Part of a small language model's weights: a variant of Muon for these matrices.
MLP neurons of a small language model. Each row is named by its layer, matrix (up: input weights) and neuron, and shows model dimensions 64-159. Each number is 200 + 20 x the weight over its row's rms, rounded and kept within 0 to 999.
Before each neuron's rows, "fires after" lists the tokens most often just before its 100 highest values on Wikipedia text that the model never trained on.

fires after: "o", "ec", "u", "ov", "t"
L2.up36,222,196,242,221,191,206,209,183,225,171,188,147,188,188,211,186,204,215,196,186,204,232,225,181,224,184,203,207,189,187,207,197,182,208,185,161,180,170,208,198,216,205,191,250,180,215,195,205,216,157,246,171,220,203,199,200,185,198,213,221,215,205,206,197,206,192,205,178,241,217,206,179,182,195,212,173,201,202,216,199,188,243,169,190,210,208,228,169,193,183,211,205,179,217,232,217

fires after: " c", " C", "t", "p", "m", " m"
L4.up23,192,212,218,168,195,219,181,178,180,226,198,197,187,180,206,232,197,198,194,184,211,230,203,191,191,205,180,226,213,206,191,193,194,190,207,192,143,210,229,234,204,208,198,181,227,189,192,191,174,197,199,215,219,169,214,202,226,221,223,215,175,195,212,217,174,182,210,168,221,196,187,200,242,185,210,186,222,219,194,163,200,194,193,164,182,189,207,185,229,203,190,230,217,170,201,206

fires after: "l", "o", " R", "6", " Al"
L4.up250,226,170,196,180,179,227,213,156,154,171,196,229,212,194,225,186,176,199,205,190,215,209,199,203,218,218,221,189,235,168,232,210,190,211,209,173,218,210,222,177,187,214,196,211,201,179,203,224,229,183,158,177,197,198,196,201,222,221,197,201,211,180,223,172,198,189,232,210,225,177,210,171,197,200,203,191,187,191,219,212,188,202,198,169,186,203,198,175,204,206,177,182,184,208,188,201

fires after: " R", "R", "l", " ", "|"
L4.up537,188,206,174,218,167,250,161,171,221,202,225,185,189,193,199,183,202,168,200,175,191,219,194,177,207,195,216,216,194,185,204,184,207,219,210,173,187,219,214,201,181,175,216,183,185,197,195,204,239,203,212,208,209,206,217,192,187,187,208,184,194,195,226,226,158,189,187,190,181,200,161,189,197,179,179,246,172,212,196,207,243,225,195,176,202,189,206,222,202,203,198,185,202,208,199,222

fires after: " n", " s", " g", " c", "p", "s"
L2.up432,206,216,180,195,199,194,196,160,183,195,225,199,211,187,177,178,213,198,188,185,202,179,224,179,227,187,192,232,170,186,187,225,198,233,213,204,173,204,204,217,221,195,228,168,219,213,225,190,227,191,193,233,187,202,156,222,177,162,185,212,164,167,208,228,212,171,200,210,181,183,203,212,218,178,184,246,217,174,227,181,226,199,212,200,184,217,181,220,226,204,211,166,175,168,200,190

fires after: "it", " b", " o", "b", "h", "ec"
L2.up450,212,191,213,192,151,206,216,190,193,221,199,232,213,219,201,220,182,206,218,219,176,234,200,174,177,187,240,216,177,180,203,175,215,196,184,219,222,190,203,231,191,197,185,203,180,209,235,239,189,199,193,198,196,208,216,171,231,237,239,203,180,193,234,209,199,199,192,186,205,181,192,196,224,201,207,151,220,175,201,181,193,203,217,213,179,152,229,180,197,197,214,185,249,210,212,173

fires after: " |", " ", "u", " T"
L2.up492,176,201,239,225,220,208,187,203,248,226,205,170,224,210,183,187,173,171,146,190,213,189,207,195,231,174,215,181,187,193,227,170,199,193,239,177,186,205,200,209,236,192,226,207,199,218,177,230,238,225,205,185,218,208,195,213,183,174,216,210,183,210,181,181,225,193,202,195,216,200,190,171,187,161,192,181,196,196,223,239,197,219,236,205,187,155,179,181,176,223,199,224,185,184,205,218

fires after: "i", "u", "uc", "an", "g", "j"
L4.up451,195,197,175,154,211,201,229,207,175,224,220,206,203,182,192,200,176,207,197,208,223,187,148,189,199,195,187,179,202,193,188,198,232,243,221,236,176,191,193,223,214,205,214,180,183,238,199,220,192,213,215,231,202,242,190,210,192,198,159,208,181,180,157,167,220,207,236,195,209,224,172,208,217,228,175,230,209,192,156,210,201,202,193,195,179,166,175,184,183,167,196,187,225,195,174,243

fires after: " S", " s", " J", "i", "ol", "uc"
L4.up487,192,222,192,199,186,206,202,213,215,206,193,167,204,193,160,183,196,220,208,218,205,245,173,195,220,170,204,183,222,187,171,180,218,193,232,170,214,166,212,196,208,215,221,178,173,206,206,207,189,206,208,195,166,189,227,209,244,219,198,188,205,219,211,161,202,228,218,233,176,208,178,192,222,216,186,193,195,192,174,208,212,196,189,185,199,190,155,213,195,211,176,213,236,219,140,185

fires after: " ", "2", "00", ".", "6", "–"
L2.up203,186,177,213,161,207,221,201,217,237,193,179,179,233,211,194,206,169,187,208,206,182,209,194,189,183,183,194,195,181,210,220,187,176,213,222,198,205,193,214,209,236,181,195,184,166,206,198,198,218,163,186,214,202,198,216,218,250,208,186,198,204,212,197,223,198,185,191,212,211,213,195,219,210,174,215,190,207,220,205,204,223,218,204,213,186,187,203,196,189,209,231,201,224,197,184,210

fires after: " |", "a", "c", "am", "u", " F"
L2.up187,194,219,231,220,193,206,191,175,221,222,250,209,165,207,207,195,216,199,188,188,216,189,184,204,178,200,179,211,200,217,195,197,201,190,150,191,196,196,198,206,232,219,211,190,187,183,213,225,190,157,195,191,229,209,159,201,188,214,163,223,211,229,220,232,197,219,169,221,195,223,205,206,150,212,221,184,204,191,199,218,200,205,212,196,200,191,205,208,202,177,216,203,209,179,192,171

fires after: " |", "|", "==="
L2.up115,243,214,201,194,205,166,203,193,188,248,186,186,199,216,164,159,202,200,188,210,215,171,177,210,206,233,197,161,175,187,226,210,214,182,192,200,202,185,210,251,176,201,208,208,165,200,219,204,170,258,229,214,163,230,227,225,229,198,181,204,180,169,171,178,243,220,174,180,191,194,186,181,192,154,204,178,222,212,204,196,209,228,219,212,188,214,190,191,196,230,225,209,221,202,187,203

fires after: " o", " ", "o", " E", "a", " se"
L2.up352,236,224,172,196,197,209,181,208,180,184,222,186,204,197,248,196,211,216,187,176,210,213,231,174,186,178,214,182,198,227,192,208,216,195,209,200,191,183,170,162,190,191,154,244,187,242,215,201,208,192,181,190,196,201,200,222,206,197,220,225,226,218,192,203,217,199,175,201,220,211,228,196,195,206,204,184,178,205,218,238,211,237,217,180,212,172,227,200,157,229,199,197,188,171,183,208

fires after: " o", " ex", "ct", " O", "p", " R"
L4.up492,200,199,221,218,201,207,158,208,233,163,199,222,218,232,228,175,203,200,155,163,204,180,194,225,231,194,220,213,215,192,180,179,194,179,179,204,205,210,234,203,190,206,171,208,193,195,171,175,193,213,210,177,221,206,190,207,200,229,219,195,233,195,215,193,195,192,194,177,203,208,208,150,188,212,185,224,173,219,204,182,208,190,192,201,162,194,175,172,218,204,195,191,204,201,207,195

fires after: " C", "ent", " I", " |"
L4.up611,205,185,207,170,228,211,207,167,200,181,186,213,221,178,206,191,191,215,231,170,201,184,213,174,203,191,200,209,207,211,218,222,238,218,185,214,189,175,228,212,195,203,180,235,176,225,177,158,241,174,229,182,196,174,180,204,196,154,179,186,184,180,217,198,261,173,192,192,211,215,193,198,190,193,199,163,213,173,222,191,210,194,188,178,198,181,218,232,196,197,197,206,218,184,212,222

fires after: " n", " N", "o", " b", " J", " s"
L4.up597,232,202,193,195,182,201,183,205,202,202,215,182,190,212,203,159,194,199,199,169,199,191,182,213,198,169,168,216,191,169,248,222,197,208,177,190,202,194,222,202,229,204,210,186,210,216,176,187,198,212,220,213,160,208,163,177,183,237,194,239,231,193,209,221,209,207,246,187,199,237,204,190,187,217,183,189,168,224,168,202,210,217,223,208,197,211,215,174,210,157,195,170,192,167,200,174

fires after: " N", " |", " R"
L4.up337,229,241,184,197,220,187,194,220,182,183,239,176,181,191,213,201,186,188,187,172,226,217,191,212,213,225,227,228,201,193,165,193,210,161,209,228,211,209,207,197,221,160,145,223,217,195,231,195,206,243,207,215,221,224,231,199,206,189,203,225,172,203,211,190,187,182,201,213,217,210,206,184,190,173,188,205,183,192,212,209,227,185,171,192,186,240,207,190,188,209,222,217,235,203,216,209

fires after: " N", "ou", "n", " Y", " S", " H"
L4.up31,186,195,204,201,228,218,221,206,191,174,242,183,229,187,182,194,220,194,220,240,187,184,195,209,199,216,195,198,192,183,217,195,199,208,231,206,226,211,218,159,218,236,185,171,202,177,204,185,164,187,217,214,188,196,185,229,222,175,177,206,200,228,198,198,249,178,195,178,187,209,188,155,215,204,193,166,176,203,176,181,190,168,233,195,215,213,213,143,212,213,189,157,215,208,191,226

fires after: "0", "7", "6", "1", "2", "3"
L2.up30,219,183,205,217,217,198,203,214,209,201,216,204,193,188,225,202,219,188,232,210,201,197,221,192,165,191,228,185,214,210,213,172,246,194,191,193,178,203,217,194,209,193,190,197,184,239,200,240,237,182,191,212,200,180,183,174,177,177,210,189,167,190,202,194,191,247,197,194,196,177,181,186,205,168,214,202,236,152,213,183,156,194,189,195,226,168,172,206,191,217,179,174,191,227,221,187

fires after: "t", " g", "|---|---", " f"
L4.up468,177,193,212,198,162,190,190,186,235,204,200,214,194,192,194,214,180,202,145,192,212,184,211,213,213,228,176,189,196,201,220,188,227,209,212,187,193,173,231,243,212,192,196,180,212,217,224,198,205,167,167,255,251,192,217,158,199,208,179,209,194,170,188,230,228,177,196,211,201,221,186,199,236,203,233,205,211,188,204,200,203,178,213,196,198,183,167,194,222,195,215,184,191,203,201,202

fires after: "-", " |", "oun", "t", "|"
L4.up473,200,184,243,198,198,215,195,157,175,181,226,208,207,190,214,213,168,190,194,157,172,202,198,185,215,199,237,210,179,216,229,226,211,167,203,208,221,159,228,198,169,198,175,240,197,202,184,191,210,205,237,153,203,219,191,159,226,164,180,200,218,218,216,188,192,196,177,170,215,202,171,216,209,204,177,202,185,203,214,210,209,234,237,184,210,201,191,186,219,190,226,198,213,193,202,186

fires after: "2", " ", "1", "4"
L2.up635,222,244,193,175,218,216,198,188,250,182,161,219,214,199,218,200,225,174,180,194,187,234,214,203,193,180,201,181,220,173,215,179,209,207,205,152,201,192,196,203,201,177,178,207,201,223,201,195,204,188,192,216,223,198,171,229,202,188,242,188,186,229,193,205,206,219,211,194,207,210,190,177,187,223,203,207,188,195,247,172,195,218,190,213,209,159,181,215,197,216,209,225,183,230,208,186

fires after: "I", " O", "n", " Mar", " In", " in"
L4.up107,190,210,242,183,231,194,188,199,215,209,195,208,188,199,186,215,204,204,159,179,194,208,180,195,221,204,175,191,201,165,232,195,200,208,146,179,181,194,166,212,169,224,212,183,189,201,174,220,223,196,228,177,200,199,221,214,209,170,187,239,190,189,199,198,211,198,171,216,216,204,207,175,170,216,235,197,199,199,192,180,210,179,217,213,173,219,191,206,211,198,195,174,212,237,190,214

fires after: "N", "H", " U", "U", "D", " N"
L4.up227,230,244,225,191,206,193,166,217,193,208,191,176,202,196,176,191,178,210,226,201,227,177,196,192,205,209,249,186,218,187,191,162,198,198,186,193,160,213,218,214,214,215,198,183,182,204,223,189,181,196,188,205,207,180,221,228,177,203,191,218,177,196,192,216,189,234,209,213,228,200,208,195,210,195,172,195,175,177,232,167,216,192,217,219,257,165,207,197,204,220,210,225,199,203,185,210

fires after: ".", "l", "ec"
L4.up218,203,185,238,208,218,190,179,207,208,214,186,182,154,225,214,208,218,209,183,177,210,198,212,177,220,182,194,214,201,179,213,198,191,220,225,214,233,186,183,175,202,206,209,229,199,178,191,229,229,185,261,179,202,191,205,195,172,217,199,216,213,181,210,206,192,234,194,171,217,183,172,194,236,192,224,175,134,203,211,179,197,185,236,171,197,187,189,185,219,224,201,250,217,178,167,218

fires after: " In", "an", "on", " R", "ic", " M"
L4.up555,216,224,200,181,196,214,247,179,218,180,219,177,183,195,213,199,185,196,184,223,191,199,191,221,193,179,208,189,177,165,201,186,225,242,235,176,208,228,182,204,220,189,211,146,204,206,212,162,185,192,198,192,238,193,215,186,197,230,190,208,214,200,194,186,203,182,198,219,175,191,228,189,223,195,205,160,220,216,201,163,194,203,201,195,195,205,189,200,199,235,192,225,225,218,164,214

fires after: " |", "-"
L2.up588,182,207,215,186,227,185,195,200,202,203,228,206,192,243,184,177,174,174,222,189,203,216,206,140,190,195,259,227,188,216,216,194,191,196,186,188,227,204,174,188,214,200,210,171,195,176,200,222,201,186,204,173,183,189,214,203,182,216,185,201,203,204,173,195,190,220,220,213,245,247,201,215,195,202,202,190,189,234,186,187,183,210,230,236,207,186,229,172,178,217,204,227,186,201,213,181

fires after: "e", "i", "a", " ", " E", "le"
L2.up121,216,185,200,219,189,216,168,198,187,209,189,163,225,227,174,203,209,254,221,212,227,221,187,195,176,170,197,197,194,175,199,180,202,201,223,230,196,197,182,191,165,195,200,206,203,217,199,201,214,175,213,189,166,247,177,234,186,211,195,180,182,211,161,220,189,210,244,182,233,221,228,169,187,171,214,178,204,185,209,228,214,188,193,201,168,154,216,157,191,218,181,226,222,218,196,214

fires after: "r", "f", " B", "d", "w", "u"
L4.up610,181,188,176,201,236,182,242,222,217,206,196,220,211,190,213,169,194,215,194,214,224,197,225,188,188,184,237,176,217,200,247,201,210,214,221,197,192,205,201,202,167,203,203,229,208,209,200,201,198,201,165,188,174,177,181,195,206,185,167,228,142,181,180,215,221,184,170,200,219,206,181,225,187,227,192,190,200,210,173,182,176,229,180,231,212,226,204,209,217,192,229,181,224,193,200,183

fires after: "3", "5", "2", "6", "1", "4"
L2.up16,174,220,204,202,163,216,213,228,209,180,212,199,222,195,189,191,202,181,220,201,219,232,200,216,201,230,241,200,214,164,224,191,199,208,176,217,193,179,205,176,230,183,212,191,186,217,188,207,238,170,197,186,205,142,198,197,203,191,151,207,219,191,183,203,218,198,199,181,189,218,197,165,203,187,223,219,176,203,196,206,198,200,205,188,183,215,219,200,219,214,179,215,183,200,200,194

fires after: " M", "l", " pl", "w", " T", " d"
L2.up421,185,200,192,209,241,200,171,198,189,193,198,206,155,196,214,188,188,177,198,214,194,220,207,208,224,198,208,209,186,219,209,178,189,194,240,187,230,166,180,212,175,247,224,219,164,243,191,198,189,186,196,197,176,223,173,184,216,213,187,203,179,199,215,209,196,204,161,164,221,217,206,220,247,203,209,178,170,178,223,235,205,209,251,216,188,146,170,198,210,212,225,179,223,180,220,227

fires after: " h", " al", " H", " I", "igh", " th"
L4.up342,219,219,197,171,206,214,203,216,176,238,233,177,188,149,230,182,241,215,194,188,197,210,208,194,169,198,189,184,168,230,212,224,211,205,193,206,203,188,184,189,202,214,189,191,208,188,154,216,200,198,177,181,178,213,199,217,205,218,213,209,183,194,230,215,221,224,211,211,194,205,211,182,197,218,225,175,212,223,228,193,181,191,206,173,198,196,242,197,210,239,177,179,209,214,206,192

fires after: " |", "|"
L2.up443,216,200,222,160,226,234,202,202,190,202,191,221,215,221,209,205,210,194,192,202,189,222,208,205,198,257,216,196,193,229,202,196,180,216,202,236,198,204,169,177,218,169,200,196,205,176,227,189,210,194,180,202,160,191,208,218,175,199,238,202,163,165,228,222,200,197,203,214,199,191,179,172,190,183,197,202,184,193,229,206,184,206,189,165,236,218,187,191,200,196,225,207,198,183,197,199

fires after: " M", "u", " R", "l", " r", "r"
L4.up466,195,179,180,207,205,190,193,144,227,195,186,171,165,194,195,184,189,213,175,195,229,210,201,197,228,198,228,201,213,162,213,182,241,201,210,200,199,205,214,240,210,212,223,197,220,209,208,185,200,175,161,155,231,205,219,161,178,197,194,220,188,192,193,192,190,182,155,179,243,212,164,240,188,203,214,185,239,208,200,200,218,213,191,234,168,193,205,201,211,200,189,216,201,231,218,224

fires after: " the", " S", " The", " and", "\n", "ies"
L4.up193,153,221,209,201,203,229,218,185,162,206,232,199,226,204,207,170,195,160,222,212,197,213,165,201,208,193,187,230,204,199,170,191,185,183,216,187,177,197,218,195,205,204,189,198,206,215,186,173,226,210,186,179,162,228,195,181,227,226,208,196,216,197,202,182,181,189,217,190,187,217,169,167,179,159,194,180,192,197,220,198,217,218,206,188,186,203,241,206,157,231,221,200,206,171,162,215

fires after: " S", " s", " f", "up", "v"
L4.up53,206,203,238,222,192,190,168,215,207,200,245,186,212,210,184,151,207,198,207,180,193,224,163,196,220,185,178,195,203,187,190,167,188,198,141,182,199,164,209,196,226,193,175,201,197,171,183,198,194,241,218,157,209,202,189,174,164,224,180,225,199,217,222,200,176,195,213,209,200,216,229,192,215,179,216,196,180,172,206,191,214,190,183,219,212,210,171,223,202,252,221,182,185,207,213,187

fires after: " |", " C", " S", " R", " N"
L4.up267,185,207,190,175,199,192,199,174,188,169,171,172,196,181,186,203,185,167,190,207,194,215,191,172,242,195,197,224,196,193,199,194,230,188,200,175,167,230,209,195,215,191,198,178,209,241,191,162,200,199,198,185,195,202,162,212,190,181,188,225,184,235,244,216,185,205,181,190,203,199,188,156,200,210,190,222,181,213,189,160,214,174,195,171,178,208,169,205,204,187,208,227,235,188,223,235

fires after: " M", "ar", " m", " k", "am", "ri"
L4.up596,199,185,174,146,204,205,208,175,204,207,136,229,202,170,226,223,222,202,205,197,194,209,188,226,211,241,205,208,169,182,215,222,219,184,211,186,180,207,220,196,211,208,178,186,180,207,181,193,186,208,207,222,158,210,235,199,208,198,188,199,170,172,193,211,181,183,174,172,206,199,227,201,223,225,159,215,238,192,212,208,210,222,180,201,177,165,192,201,206,206,210,175,164,197,169,219

fires after: " ", " R", "er", " S", " A"
L4.up435,218,163,218,200,195,221,204,263,176,217,204,176,167,205,226,163,222,202,175,221,207,195,193,188,221,206,229,196,208,201,169,207,217,206,187,175,198,165,183,198,214,237,167,234,202,222,222,187,200,213,207,221,246,220,226,172,196,192,200,233,200,160,233,191,203,214,206,188,180,213,179,188,171,208,223,209,230,169,187,203,210,209,196,214,168,221,187,173,237,208,150,198,230,204,179,193

fires after: " |", "|", "==="
L2.up408,193,205,223,217,182,207,182,199,223,212,216,216,192,214,220,227,231,224,199,169,218,211,215,213,214,175,225,234,190,190,206,200,226,226,199,209,178,201,183,200,170,164,200,146,196,197,179,201,184,212,246,161,183,214,212,191,188,198,191,244,198,196,218,194,202,235,165,177,214,238,164,210,199,209,194,175,241,249,213,220,190,185,183,153,176,205,232,212,190,204,193,192,209,169,182,200

fires after: "r", " m", "om", " l", "l"
L4.up307,200,185,220,225,203,237,230,235,187,217,175,227,198,198,158,173,175,193,206,181,227,172,200,221,203,194,189,222,198,196,166,150,208,209,187,183,213,203,192,200,216,186,194,191,197,203,193,178,199,216,241,195,183,192,202,211,211,251,155,204,196,194,177,230,250,190,209,226,216,171,230,216,203,195,199,232,191,191,207,166,208,189,198,199,196,237,195,207,185,177,213,183,176,164,186,206

fires after: " |"
L4.up200,201,193,188,194,179,187,198,186,190,213,225,194,190,194,203,196,237,207,192,204,217,160,203,204,212,198,177,171,232,199,205,207,176,172,151,189,177,192,193,205,189,211,188,197,219,179,183,209,210,199,226,216,168,216,240,189,202,191,181,194,199,222,211,175,222,172,205,208,216,205,203,176,184,214,200,168,221,202,197,221,168,237,235,215,174,228,186,201,178,204,224,215,222,212,179,226

fires after: " ", "u", "1", "ember", "ary"
L4.up281,213,232,218,191,213,193,202,231,223,204,189,182,178,230,185,196,201,167,221,194,191,223,189,197,213,189,216,164,190,215,234,186,187,197,227,177,186,207,172,197,150,203,208,223,191,213,189,237,198,212,218,218,227,156,203,224,187,211,222,211,178,172,189,225,208,191,223,178,202,181,162,201,210,198,221,234,213,194,164,195,185,214,193,187,187,185,216,178,181,195,238,200,171,212,154,157

fires after: ".", "=", "=="
L2.up477,219,207,195,179,213,174,194,203,211,198,205,223,205,179,193,162,241,216,191,146,231,203,214,182,215,207,205,192,179,207,209,198,212,177,206,193,232,199,202,224,184,189,182,205,184,208,219,203,202,197,195,203,222,195,236,213,186,179,200,228,228,202,218,170,193,196,240,189,195,154,168,212,211,212,175,177,207,221,249,191,192,210,255,216,194,199,231,218,189,177,183,161,225,173,195,247

fires after: "\n", " B"
L4.up57,169,229,194,212,191,235,205,214,220,178,191,211,171,220,218,182,185,225,202,181,199,204,178,185,196,212,208,172,221,155,221,212,154,193,201,189,203,220,200,188,173,194,217,209,251,188,215,232,176,252,221,214,178,183,179,224,239,179,183,198,232,212,202,207,216,170,185,203,182,182,194,199,205,201,212,215,196,194,207,186,175,224,200,209,223,219,185,184,216,210,197,213,229,178,162,206

fires after: ".", " |"
L4.up301,183,224,230,188,193,184,192,208,209,192,205,188,176,194,223,188,231,210,191,228,239,215,204,192,227,181,200,173,197,164,204,229,147,192,168,200,227,213,217,228,187,220,205,247,204,186,190,206,190,192,223,213,161,180,206,163,220,211,212,181,177,201,179,201,203,212,206,189,185,195,178,204,212,221,199,197,177,213,241,222,162,214,212,191,193,199,189,209,177,178,187,180,218,206,217,246

fires after: " M", " S", "c", " Ch", "r", "v"
L4.up454,217,181,193,221,195,189,216,183,198,161,196,202,180,199,199,170,176,178,220,209,197,181,216,172,195,193,210,200,187,216,163,160,234,182,192,196,215,174,183,201,211,223,188,191,214,201,169,230,198,227,210,196,211,204,213,175,220,214,162,184,191,215,214,217,179,204,183,179,176,233,166,208,223,193,208,222,223,203,230,201,186,193,144,204,185,206,194,176,223,189,184,186,169,186,195,215

fires after: "p", " p", "c", " m", " R", "ac"
L4.up46,167,200,202,183,196,236,175,189,185,189,216,213,196,166,189,183,176,199,178,198,216,245,210,207,218,232,198,211,164,190,203,178,195,170,209,185,222,190,195,213,222,201,201,196,219,193,204,174,196,228,214,209,204,173,210,215,190,203,205,172,177,186,239,226,179,206,190,173,175,216,208,183,235,195,209,189,181,196,225,223,215,210,186,227,170,193,170,193,177,221,180,180,211,172,193,197